config = dict(
    hidden_size=704,
    vocab_size=20632,
    norm_place='pre',
    qk_norm=False,
    tie_word_embeddings=True,
    init='normal',
    init_std_qkv=0.0217,
    learning_rate=0.00678,
    beta1=0.93,
    batch_tokens=131072,
    max_steps=9705,
)
MLP neurons of a small language model. Each row is named by its layer, matrix (up: input weights) and neuron, and shows model dimensions 0-127. Each number is 128 + 32 x the weight over its row's rms, rounded and kept within 0 to 255. Numbers have three digits each.
A block is one neuron, or neurons of one layer that tend to fire together. Before each block is what it responds to, as a language model described it from the Wikipedia text at the highest values.

Description: Family-relation words and linking prepositions in early-life biography sentences, e.g. born in X to, the son of, his parents, her brother.
L2.up5:218177125106152131127057120122122175145181121126064123177168117113133102149138171131175082152117141113119155150134151170096089107160094139081082176113152154123096139117101089157116122170190094147151104120161171153103119169100082136171150123139110160094064105120137112087138092164066134106142109127147186154169133169130184119137127116111140193128147110091188047154129084096112171155120
L2.up65:138125131178138158130159150154089070098148121142108149168081168131133063128099159130181172128180144123075156115115122101111125138141111173114092150170180061180121093142060124089132113139043090095123087185163151121145114158108149168132132084093214101104145156131081086126131112114151133147108138126132186145115138117124139135227132111136113171137089134126127093136124132142093135138122
L2.up1578:122187107142141150070205124111171127103124164139137095141130074118202098089124098102106104123130045155077116096175111118146101129076135092095112125126131112140111155114142144119130179151163097045102176189194168161105119113159148108066151085087113180125153149130077158137109137061198102070120145111132130091121102066159057101131134058150131144183130171123110149119110115155156181141112
L2.up1880:090045135131124106057104174166141114130147151115068133157137142138163056072114057153151158120113113187150115123054162136158120181125115165114112142101137146108145125056141138164165130162120084124161136121122151094132133082119141126117140095109120191165155098172115124179104124088143164084136177111121139112122068179080140138155116072134148125147127086120188111129103124139120149087162
L2.up1904:145089157180128097110120158161139089112134096119150151158140164068121099056117154147184125157126160160160211146152148169137096146172053131114165158148073115108091158125079187180092144097137120112094102102124145114089139196141104144127141131098158134082137059123110132108128191082126122211145143123144155132138164114136063149180082143171120130123122142122118071122080178164131106132180
L2.up1973:140122153137124133155048105139127118185151104118055083093174129097127133134141140096117111139065136146144148166094172117169112131074116139109064139156124087197188109164151102163120097090111166147189127144069143082157101173115117120163156133159128161112069139176124143152190178084146115147145151140106173122125138122183086126053118126136119134098117137129135067124128094158155174132138
L2.up2194:144191190097112137140069125175177165166156125162103130116175114087079147116094141154150207124172119158146116132122176080113075113119181158141133121158161111146119145142053153123080136106138087130090115155130142127142126172183124111108170135099173100119102082124111082161157086185113174104123142177067147103136107191146121090146141157177117112089128120121086132154154117123185113134107
L2.up2702:129128118119100065151125113117145143101169109138085172136105133126146088104164128143178150090129133120145134153095152098127122101121106067136148167112090140099140101151103104088123117132084093139174137214177132137140127197129138169081135098068128103091130131112127090076127150086077154167187157110097183117103113120095154130132113106116056098135064078162182090137138130128172169158113

Description: The conjunction joining two coordinated items, mostly and but also or, &, as (well), such as he and Martin, Fish and Wildlife, 7th or early.
L2.up729:120073152188120157152118132137144130095123145106126153145122198101102122150171146184097114076085090166101194094136079105112073130121137131126144171168153115082135057145134136117144081165123125142094145102135184112146158138175119144123121125151146117183081152147087139081131150139087132171093103116136079082091100115152136172118093154137156121132066136127131132115045082174106057094123
L2.up758:129116086134151110153114160093166206133117146103193124149130130156055138123147148133112169082179141111106143182108161117112167139172178141093095124113122141152090114176171134113155049159104137165117102052175110128190123122088107183106081106096093106147097108069116112181144068138126107069176144112131139073126148099136132112094160094070133090110133132151020122160147074143155066127112
L2.up1436:149187170097118073181145147112183150128159089137145129173157142080171128195125131164106158113147102105115145155096193129098113162204155137091125135183058075104095195086159115160111121146096169158136128130147134142147150104130156128128144115150095113188146163056153085086107128156095137159130130209176130140140173147141128154113188133125168050114117142176132105128159158122103117134080
L2.up1910:136104208112167113125184084107109106160129152118140100051148087114228175159125137179082086106102081091114119126100112126128090100159167054121186125144125106134141169151125180139036108109167149165082177122156150156127111115131147143160143162130161091180164090112118090155099110134093125076128157132138174098112154069105095098074168200084082047169127123186167080067158094133126125188188
L2.up2103:119170131089119165119205104112138093111037182160116148088157161147121159133155127112149142110074126162195143138094119150066134115114123153160087175108124105145159122086119095168151098128152149201135076135111144096165140155108124096178103150121132158101058150113109118140116101067125137163132177100165108060119119134191161124129161110160163124130115062097104126152068082155113123125140
L2.up2142:126138161094132151082136165051153101140074158172085119130142142112100168158175061097118135113078101154156103098151165173153136107132188122113089147070124141021158132146118103130061088106084139139104123167153134188119076147095106138052154185102117058132063088081129125121092113106111105084088119147094101103108130172144134137173145136094187144078159144115155122057122079114124100086170
L2.up2434:122115148173150102167192142126138157161166174136156081147147133128119159119150179146111186124095077070090146123145190123177129118212070113103185131103144167077112180130118128090149128159123175130120103134170147108156117136126108141088159165108168084168079162116182125141129114095104148153067164151110084110104094086105073110116113090148156066160112122135166117086129104106132103172118
L2.up2710:167135160133120081156168109111122121098102131073086116114131154110082185170146131097134099120174101150057154190132104056103151182084171078143150107119044200065080115161130183140124085172167134114138189141088104137112131111146137125144121076107153144127145165121093120115147126153147126155159137086145126157165113150133155150168123122085132079095167109172131181098086128137173155134158

Description: Kinship and birth-linking tokens in biographies, such as son, to in "born in X to", and of in "son of", also wife, child.
L3.up252:157122157127099126134126105203186117095098175169145166106164141194118093131082091123155129127159116166150135149125151106109145172140144158092117116131157110092133146156149107169168175124094138182143189134123168123146181117105143167097204151149140172110093145158137126141126144095141121171150175176139162107167138173128178102182064117152135159090099097097109089165192128155096156113110
L3.up276:096167133142111075096134109108197120050106158117116169184144117154157141107152068095149135113098117134150118104110140146143119163076167130152150175135103173104117150165162093090193139145107105167086071148148211093111164149113117177092171144127091130180074106181064116130157131153164080109149115084115130149116131158191122110122111125131150113102119181117159200162166076148139131169091
L3.up735:058183169098104166088094130198137143101128110115146135176141091140039103143092127147117185117124070171140155115107169119140128172141118143078114139082150113143136108163154153096053069140123123137153148204110134108079200145144183145146121098140123143155130113128135094141165161089115145180097223186165172100159101162103165071174085185081170146089148158086104138097132125162174119111114
L3.up1166:131128109136106167136131135110133135122156153166137098135074203110180093135094123144167137112190074131116064122181072093153127161153045078083065123149122118156107128180150187127098119070184102148161115204130121142097155134138092095107122148123145141182103066094122084150119170157100186163139152093140120172138164125134103130172079068066165149110085124168113108154095159132126127105100
L3.up1639:109152126148117140090163085135147138158108200139081159140141157111122104147119110166155101136160100123081139179130215105099058086187098187123050137046027148110102077128122121103122137179116130108188149165148150091106186110149086119102191125151158167104117115143090116169154122111153170126127135175099139124120156134125101113207143148126128133146092114109152113108146104122101097071108
L3.up1840:106139082059106132135164129101191039086121132133161128084151083200167090170159086094080143072179110119138149081123140101176151108141178181180188097114153114117196115135101188107101160125143104110111150128100126200130079151096126136164132125102129118132137120109114161126128093144166101174158127095163154112122149185119060108142151136145096136093103141100192096099117133086174140143214
L3.up1862:120198150107112122142139148134079129115167109101142116096164099046132134166134139175102138106145120106137119101137135149117113162148157117091163159122089118151080082148054159130099167114158097116155095185066135147135189117108168117163156217113182091158138181170085105103127086151121169161125145130149139128093109173173067090108213131117177189144153133130130138161101099104142104141157
L3.up2199:098152130154172153151098094138141149145143177098107102143157132122126096063095156142105107167207145171141134086167086136120135173155096106114055129178103135089133106170127145171146167107090109179140139155135082116166145105144068070131122121102197102110055179214126160124136116150107126138143105100088102111133147158125131099109155184152135132074105100116085107173120141079171096116133

Description: Final token of a transitive verb or verb particle, often after "to", just before its object, e.g. to den-y, to se-ize, monitor, reform-ing, worried about.
L2.up83:101114120099155104162141150134112129131145163085116138109118190069122086139088117079172130128126146139147175157144072149119133126130102109141146171167095095120080162076154181141160076164116148089033151138163127160073160128192147145119113116136100113111183172065195116172137145111153148099174169095098107126163086111120123118087118117178166116109107193121111135093127123092149168091149
L2.up260:127155133144130128164152145107099116058130130123148131143146118145094089189120118166121143085184157123206146138167133157115124133100095111108132124114155136114161123096094135098135121106108085090096171183135075119109169113111088144122139136171120126141108128161072152137131109145100056143102141108178139130170213157142177145050173105091117096122116136135088138146152071124123125132099
L2.up1862:093094106059105108103078076116147139149088158131196161153146120133135173099159128146089099093091094143174113089125127124133138118100142121116094152133129095100098127102139139103131151175155103144143177125114167126113146116105099086158170087102147182110107128200105171069098147141118103185179166143150134205128165154143108149092120078052131061135181139092077135142159125107150156076124
L2.up1936:182132167107200128096164130101159103134094139093087148071082123168058101152146147206163130130166114155114103127085124185123173136184133163143178188133113179116142155107104168127167140126126129160174117091064152088135096090137130172074156095111161105134127212108116124140122088114176114103088067153168180154156126102133130101147139076101096088120196154175131141151213139138156112130156
L2.up2106:139188081145114144157121130123086166165067131178108083111146148140133127139167093155102120158133072074109104122183152115147100176119094145173134180120142118146108097133122138103119154178135153120105160169160128199139116093131160111095097135125144127093152111170122157167142109131092040154147123094057100198193186104180080086126197097132119186116132129080133097114108127113131128108134
L2.up2353:104170096084169163115091147174148132069114201070096103137146085091095132108111144137145094242123103102148099139122164155141096168112123112095189133134150158125135056134143148092101135197095139092110152112192088168066155156153088100136118186140092125138099080159152139151204143148136135098133136133122158141140074144170152051180143156077070118057132159143126157111144117090153152164098
L2.up2399:141207178125145112122185100074091136129123073086096102157139125153127114146111136128185093143079121166148121162129103121070099072113117173141139196180192164063129102168134113104133156094126071110129150180135119128071134089125064099097126082101091122101125120170133181097121118126144129174127096122101116125133124103170141117116148110183129129157135139094116162141138145162157159146125
L2.up2748:065151080123151099107123114140118120102098112105075046115164124138064169167122142146107132157165122150137137132182090115162091114108102132156171136171162129094127112087142094068094127132112146141149120110163146191086172036109166140164174115122113096082117166144132160153097117151145060088147099155109108153179119146148156118105133050083098123115090166139143160121170172117103129107136

Description: Connectors linking two paired words or abbreviations, like the slash in he/she, w/o, F/O, the & in Ratchet & Clank, and or nor.
L3.up575:086115106081121102080141131152117131106110128159101178073055173122097144154167093128171181111105145125070115155107082135171147099137127148116193178118100103124136131185171103140158137152125125067108096115139138128054127171151114137158093161078117182115133135097150118145138130111154089103063087109119102067136178108118128123130164104179098107130098136135107150046138175164173169112113
L3.up1370:193097138089136110109153099171100116076117162113061123146150119151136156123061099165124125098060077082150133114094152137118125097102112127147112105119124165154140126160139123132170119097115153129135133088126082135147119141121106078060105129135152222065106134092121089123164094111154094128092107084122117136111141119135185155127113133130138158100170128134137108118107118133158130195125
L3.up1491:135128116133100129135123115083094221110086140136091204074108166084150132097179145152080116181125144104148096147125134104197144126083056182180083074131099099140060125081120156133146145103145117064095177132152109098100164178149112147118051099118108157178098122073124156073120190106099103098157153102107121105097129117121113135122174118159125144150111195137083155159120178119115135129108
L3.up1678:128203120080121162100173142089127133118078146150094113082066185106066102130122158126244109162118093086136127210128107181144135133115158160066116114093164138101074120158124124166156113180162085150153096090149121165217168149190065098160203148106128131110068168167151095155132135131121143144130126125115074104108167066067198138131215180238133086082073087156161142097100186150106127111139
L3.up1700:152135182126157186095136106173088123144162148104091095165110075165141135107118083114145108169177084149186109143150106081187169122138114111071137117106140133116149176149133151161122184170133134146164158120141093122191049161099062077154099112134151114148144159124114107143100139146134130231090158045055089129118105100169109126165076191095135114198136201086073052143115062158130148132202
L3.up2100:076105097133162116117148166087145156135098163136065079160116132085062182108163084166182119143103130081106111149203097104118099103141136140153183121118112145133115120179133130139125206165135082166088148094181123156145036116108127172154130124132155170167120157169119123119107064130170113168117132061143137113180121110130147215154127143133182079163105147140094139140140065121159154160138
L3.up2200:143081084139111052119141126111072163129105189062123113113148136136149103096088139100091157109161172144108173146136055163120137139074135065104177097133121168148106168125136033182147122092117135125106112126148124107152085157129073091132103097115140123109085158091069058082106088082114112079127163171133096126153094192114147195108206109110134165158170092082128112145148132104127113150092
L3.up2335:057184119108148085101159116067142152113178137129131082132178091188082169122150094156110087126094099179104159121107104123100141084130154096075146059173167134132109126118089126152181102132126118172151180146134107196126115080144128137113101091088136135134134140127154102137083135092130114146121101038139137153175103110107051148144168164084121071130142167120085070136175119116172081145084

Description: Main verbs or their first word-piece right after the subject or after infinitive "to", often transitive: re-issue, install, incorpor-ate, called, damaged.
L6.up874:122150114159188129116185109152179110146142153068110147023099125120148115174179113117062102095132144130107103132072152145125131115118144097152085091096055173171159171149106122137128144121082142103086096158066153108106144139143101133108144138143145115101137109151127134115133109177150160143172143121116132160085128103136141145159094144114083136200149111115139173145094104122114110161129

Description: Words before a named relative in biographies: possessives, counts and ordinals like his, four, one, elder, fourth, before son/brother/children; also age phrases.
L6.up1470:138109167107105135126120177124112077087093104124139134165205120090134108112111108095134127165120163127099092127074106091151049157134091157154107123134103097153152128108111129116163163129068176088086135163125157090166109133108159095139149134181114103124151138141149177187110170141068142198107146191080132102114136150150192081137122120116158117109149130130084105127103131178187055103148

Description: Slashes, hyphens, opening parentheses and quotes that continue a code, title or name, as in 10/100, 1-ton, f/8, F/O, Song (to Me), James A. "Alex".
L6.up224:152126115079113163152146104144120134163095128196099117154159206098142132108167116134110172121136102103145136187076169077091095109128105074077067125079105180122148092127096156116030127122060110104099094073149130115115150156123117122134110149160118180136131148142133063188185096112123085124131120111123170159150120066134119162122161142099110120072120126087126131101166108111108175122152